{
  "init_std_up": 0.0253,
  "weight_decay": 0.09,
  "max_steps": 12696
}
MLP neurons of a small language model. Each row is named by its layer, matrix (down: output weights) and neuron, and shows model dimensions 0-191. Each number is 128 + 24 x the weight over its row's rms, rounded and kept within 0 to 255. Numbers have three digits each.
Before each neuron's rows, "raises" lists the tokens whose logits its output raises most directly, leaving later layers aside.

raises: "-", " ", "|", "1", "S"
L3.down593:078099117141121135161148119126119138135109148126136096124102123169128190131144124239131150149139106138145134137156137095128127130145114159126118139131119113131130134112143137135146150111129126132127128169075140147137122123120122104148126157107118100172114119140122148112128141118122105111161114142134150131123113183126121141070109115104145115098165127113143162130145126136120128113132157125104119162089148126138144119000135138139131088109119138081114142158128107103146125117104137144127134140147138146088106137124129174107103101160132161175117119113097082109108133115121089161

raises: "s", " and", "'", ",", " of"
L4.down569:139122112091132106142122108098119109128103153137163129113085153151135160120091126200138153122113127123131135093107114137145135127145143166155096109150121138126148109178121122146126143123154131160152148096091149126153101140075151140101142127085131112084099119099112136121121121164143090113130104201130149129109097138110101115120123098160118100129130121115138163164120159151127139102150163109089078137151166145155069107143138073152167144125152169117127155127120110105168126136089109163086112142128135107083109139123169163136111144108122126158086112138112145169109141143142140130

raises: "s", "d", " ", ")", " and"
L7.down448:144119136123130154093108132095117113130059157144150129117094094110167176111085147181137110058146131090171140130134132108107109156160134120118135140171154175136161133161122092144141128095098159141199124123067154116133121097094099152140125141111142140131125159135123124155099214134105111140186068137107122128152133120134132120068127106147110119125097144121150112127128125120118131114158166120124122119160117102133140123130146102100137156097126140138097151112096130102149148153121139119124122122115117138144099137116106152147114120146124156155120135115105125148122164127143163126

raises: "-", "Source", " ", "—", ")."
L4.down550:064116112160118142165156143126166123139101126111164094113144105163124150140133127197141159133160111147150112168139132128142134128185109115111088144103124138138111132132145111123141147097096100105107111176123122146135094103163110116129125124093142116176144131098094135086161131145135152141135122130122127080101090159140158127095113085107108128089142151158185127138122114125144127106119127125111143169101161128152145118066146141127173126106106113136153128121116112132121132139113155117118136122101143131113082154131168202136099154130122158175111109128115096102100135095113090134

raises: "n", "c", "l", "ous", "ne"
L5.down736:130135120103088131144133112144146158108100089124143174138153168104120146129156118111140138122154114102148092108134156122146136081149155085137123132132126135141155142109123130136111154114117169142120123144093160157157150134115111111128152153083132113127126124110122115100144129167102134098160087142127150121140112074138150124117142103132153133163153127112115122176132111165124155095107156146157086106109130163094100086081155158116066110170121168103088162147157098137144118114141090078120130192146139142088135128109114099121130114147134154079126092163089117143104102142114150159

raises: ".", ",", ".\"", ").", "\n"
L9.down188:093126141166095146112093130127106128107126095145149102120119097135152170115088122136111133156133137100137142118149131106127156142098148165140137110120121112180139146119138139124146178157094120093145131119153164117138133149106106103182132096171081155124124148084122128146145143149099128104114119163067133135150138141143129098092137144099127155138122168126168110154109098113169170091121124135101125165113139136121086149065116128106171122118130129138126130153155093133168105124152116138125135100105163112123132180093103106160105095110117178174117114137140112091133143136134102074

raises: "ly", ",", "-", " ", " and"
L9.down233:137167144099154146131119152112118000166123097124134132135163157112142178131134102204122119116137147116131088124127126121084080098137114170122163140104166080125112123095129130155136126105076125128151140110120121155153158133113125108153135154090134124163122138158094129136123133164112106128112112133130146130159137142147134114127160129119149130115119139122118115169098107147128097124159095157125106139079102147119110118113113128134131139119107120136127150169124111121152145134114123135110085109127155134150125166107119138138122070118121173143131133137128141106139112175121107136

raises: "ly", "-", " of", "line", "er"
L5.down171:116129149120145141111100130094098071142125145133136151153167155108160125167107137158137129138138162119133117131129146108095120137157152129087129116127133120109184110094148120116117110110133127116147124147117122178134088120110103145188124136133150108163093117156091123123159120110148117119119161138114129121146131131161173113122131120095132098074128125134127137165101077153134110114143120138085118079143112140122144091075079151173172141132144175150127119119129117155116124103129151139123078172107105132162133133086135174159147060097098135149130110138150102122161150110172129151

raises: "ed", "ly", "ir", "er", "il"
L3.down257:135135144136138158111148158126141082144146102107126153139125108138137098109121113138111160155085189091114164141108091100106116126096142090159125156104132145131112142152067126151135144115115105135142159098118111108135111102098123129162157132105146111133121106131146134170135094135118155131145100136099120102114144066142107138129102194151113107095118160168158149144078113134165111139143164154192128113135129122129102108154115101135172173151157122145080126145133148128121152133119082111156136134135122076125145117129109096113077125113121126096154152149144161087109153135150147160

raises: "-", "\n", "head", " (", " "
L5.down117:117123109147134133165114128144122110120076121140148126136106097091134142154140145196126144124108116197191135131139119082126088118160156100109126113127098119143110146093159139159160130110117104117170125161120089125165142137114105137114134146116140137138121132133093198149110163119118080152116071113127171107119136149119144095081146071111146133141115124158123116143105124106138086149125156134177115102163093147155130172084111109116143156105124155168099151108143104116127111111112120144093128150117136131067106132124126105152128166138150119124151111120149106126136107107141146128

raises: " |", " ", "\n", "2", ","
L4.down502:132112122117086106192103131183091118112086137167141119118143100141094137138119131216069163164142147113143106135131143097122126119132160111153138139153116102148152144075137085175129099134082127158112130157124112140136162123117113128142123155116136127101098153139083160140124139111154109130134067165135153128096126114096127108083131109125140145143139124126144134181152100130115121113140111117183094139138157120109097140098118096142131158150111134181123114113130126161141169134113129128118120136131135139136109108121126122136091097125091149184136099115145071139128149129129126109

raises: " of", "s", " on", " to", " and"
L5.down721:090143121153131095160101114085120130116117137146119127140087124093151152093117128140133145128112116136107127145123144133112145114079122125177128160122146145126145123119188147129160173143152122129177147149124117123162126134131138107148142105130129096129115127131096155111155152147093118094116126139130100153116142110128112166131154114100122158107152146114118121161097090158107154132081133084054091078130141122134096106114140118110177107132171188100119130145158095119122139109126135145139108130159141123070137156079185126126085138108118136162103165118147130158072150099148123137

raises: " |", "ly", " to", ":", " of"
L7.down439:117144085103126146147102129126112078140117148095149120133127125139177177159130120134115123117106108164102136160134129128122113153161113119132139087127150108156156114084146148153124135086102117142133193083117118160160139131090102137184129126143143115142148142078113138108136108129133142109111108191136089143102119125131128123150128148116146139119116149120157113189140102079110117150161128084122103144198169130135093133131120104149113128116135164121132057122126090149114148130074143166116123132121160140117147127135146121150114079108090142138131149122120111107085167133132096128

raises: "er", "ite", "ef", "ty", "ire"
L7.down340:110123147147171161160125154127107110113121125140111127123117126109130035134134096113145138142108116142142160112144126139109150123147120105116109111162132149137152137126160134147128174104118104150140092141160141102108118102122094126125105101130146126158136174151125138141123103180142123138099121112130126142051184104127142116106106110088133107143120151123145179145087126126126170147138163128183103112175140106131077104134166129130115106147129106108145142117078133135131124129083085111084147124104068140128105156119110161140106154133152121131155123152113106164095129147178118163

raises: "d", " of", "s", ":", "-"
L4.down313:134143113143102118141148133169104059135103125160171137130149121168147123139128126151150178150124138123131106144093123115072186117165138156137140091140142107135141122114127133183134114113128158127127148129107110206154161140119110146134086133152126157108120129133159143095126137165166116113089107154133121120111111152119110115124116121124141119182082124110106146177123083134126105102123136133131140117064134125128112117112128090138135157105132196114099158090119150130133148140117138164099108123139146126083093132102159124130139108128074129187098100105101101110126126103118134121

raises: "i", "e", "oc", "y", "a"
L5.down312:099125145097133114122130153093153158134110135161095123137147100103154138131152143146131094103127100088151122179139132119125154123135133070120125152129101093119132129142127054135145126165116139136097137111141147154144108136179122148111102117100113145124146121148147107155138149106106153129119172119109181159113141080153088118057100111125112135121110131152123151124120153133142132133090152155132135121178119136140124118000110124138113147137110107128148133126151146124137129136103117114126157132137129146162156132105120128126082137116180150127096121131112120132150127113144135134

raises: "s", "ed", "e", "en", "i"
L4.down93:137131115118140146144121095098139123143111120140134127090127097111152137118131106153114135125175100135126134149179119170128141126100154055148125192168143133128106144131209099122114104104131168100121142142121129124135156137157144149134114148081140129107111108109126137111138127117123122131161137121105116156152143079160106137000113111098129117140133105134135131154117122168143123115093165124118125094129125165138121098148116116152130150127140138157121130126146116166103117082119140132127092125133109083117135114121140121139144109141109145135094126106111116127151118122142134183

raises: "in", "er", "ry", "il", "r"
L9.down169:146134159154131178117127181136129105126122154120149114130132117129123145112157130105122100150136165146192117161123093085143150123093141107199132148141139135134130129115102115097107140139096144145153123137132158114122129120170114130140165146086137128095145142129133126149125125099200105127127125103128152073143126028148149142097119132165157097126118146115119111147107109148112145129095145144153105116134127133143073161107102107133143164086161130121111136121102147122100089136119117120141115107169159126102094132122132094134096119133097161158137115152094140157067133109155116125

raises: "ment", "ments", "anger", "ook", " them"
L3.down596:059119129092156081155097116146149172126081096121097102117145120127160163122151137125176115141099132118157097100155128135162108125149156111119124099117120143195144130111136145152096095110121113095130130100083149148172112138142145114118145128127116175101125100108124095174190071124118141134111155142159122158111165101112120142107111153157110168120131142099137113146120121135141109143136131157120133122097130147128169111105138097118119177163151141146116151140097084121146133144155112100127105105135147125110109152131149109125146166123087130083100107136135129120116144093150185125

raises: " |", " and", " was", " ", " ("
L3.down708:085144079113140131139120170136127107159102128100176055122145115120140152165149092207110134108157144115132147204096141084122154129118124196121115148135144121101175130112128112164127112136125122140122145114096137134128136113102121128113188119136127114160157139141139149110113145126102138124119117142134141136118137139008115145124143156158151138105108144107109149160091129118110110133149146104141119122120149156144107140104165121124144114128125119133142109120120081098124142120096158137124137139137121141130145109092100134114107123090129122160162125137093148096105117105127111128

raises: ")", ".", ").", "\")", "”"
L5.down638:141124143116149148107124142140148147105071145113136114073100111148111141131088101119139106123144123156101138139111105115162126146153124088149129093115110096140151103116118132190137139121101126122165144100098160114123149080153123166136120112185139090143106124140161086183147135102124109110102118135122121115154088144137105119069190133136122145143125135135115131159144132100147146128169102088099137097141147151135122182050127118109162188133135134133114144110141104128147139130162088115127145103118120172098149102149153130168105104142107167124119120133123138121147119104160121104

raises: " ", "Note", " |", "Source", "\n"
L9.down723:090135104128125150167128134131141113143104144096162076155140165115120151105160115148127118111097099149142146145158154101126169154085180140154125196088149132091146149124117149094132126132125120125148125128111116120120139151079122123136169069140108133167147138127082133103123129152080124172134125162111142118135157106092125117096126105124161096133098133142126144141101121110102135119129131142166123146125126133148092189075105088140141129132146112172119120121098102158159144132098175140150135088132153136106085113134134113155130105120099149156126123162149110059144107121119137104

raises: "ing", "in", "ines", "en", "ed"
L9.down675:073156141118085163130118140119143107116091124086091141134137119136169176105174129124114168110123110143149111137175148122162134139125120098067146128106144155127105149145153157073129141140103151119144125161157121095144150143089116123152154106125093165126103127116112107169161138115141088140149164113112142173110133078149128085100075143127129123124132124091102093111140119146157162134093135113168123090154121129130147118064110155131081171115122129169129157138127120132090109107152130094129158116148158099137125143137118127139129095107117157160099171147133128126145107125131129120

raises: "ment", "rated", "ments", "shire", "^{"
L3.down696:126114171127131105171125124097144120148090122111114118127172101163092108129118107071101159168119153122131113124151160153133090125098170104120137138123113147108136121145134130141128129114105106148121106152125155180132141126120153102167114155114142079111143154096140100134166100152123176140079121120161124163114100154174118109120163132137102159090139137170133111156125145101094073124167175149099133119152129117108137148096117121055143146111117093089120127142128106115141142154128143159141129118123164126128155152162116083153084096113114113136061127144132108115134124139133122148

raises: "s", "-", "/", " of", "as"
L7.down469:126082158123113106137110121147122149152164143110129152103144123128129122113149144137110158137128116146116141151125131110097083118168175133125143102116126113127105095091148148140139155141118143101161110201118115115151138109141099146158114165119133111113103166112127139100153157170086093119096118139109145118119123131175143141079129129126154086141160084075160118115144100133109143134094164129145148080152160127113123110127088144170121159148161126153147122140130124113148109141112170118122101136099061128152102127122157127136157137140115191183090089105110085163097136112124119126

raises: "ine", "ef", "er", "abor", "ines"
L5.down466:121132135114103137167110165144130129128164120156075131156159127129185105132080111097125136134090139153165140152147112087179159095118144091090137144122140126139109148116143148110090144109128159097123142132155127132122132129099121093117126132120127156066088141121127110148150161121126121154094159125109127144104109082147146156138096181089103118123110138148142119104146112143152189132101149147167110163108089100154091127098088158092106139155101113138127146113126110146131148113143122112123131129125095122110143107161151164161101114124167148114141117149089116097126143090137107195

raises: " |", " of", " June", " was", " "
L9.down475:116147126106122146158115165171111143148064133139150097097171114166107150113123092125149127161144132133115148202153154115075119176110113225141128146130138133146127133132140130134156121111115117126117148136103127149085145135095117155105156105161139108118121118155129180114138108101119138132120127152172131111119137119047106105159098140150123108108119109105118150131127128092080112133121152096146133114119148126096119153110125099152133133118145138154165120112154101104153086110112121127114131134099131109091121062105148110128114111116143145174138116138129100110098127136159117156

raises: "t", "e", "d", "s", "der"
L3.down179:162158138149156132125155144117091129157079146138136135123087088095114138135108135190117141127153110124100129128133123156086106177127125136112125136111143127141123106080116089130118095154142146084101121145089118110136189130103094147156166099050108147125120125125140140118109137113107122101117140133107145141122174100158156110068101160113119115135125125122135090143134113178125132141136169153127162110104120184137126108142136115148106141160128122146133122086078128167112153123105124110117119115121112112147101130151133144127116116150139172142157167131118110123149168127145121210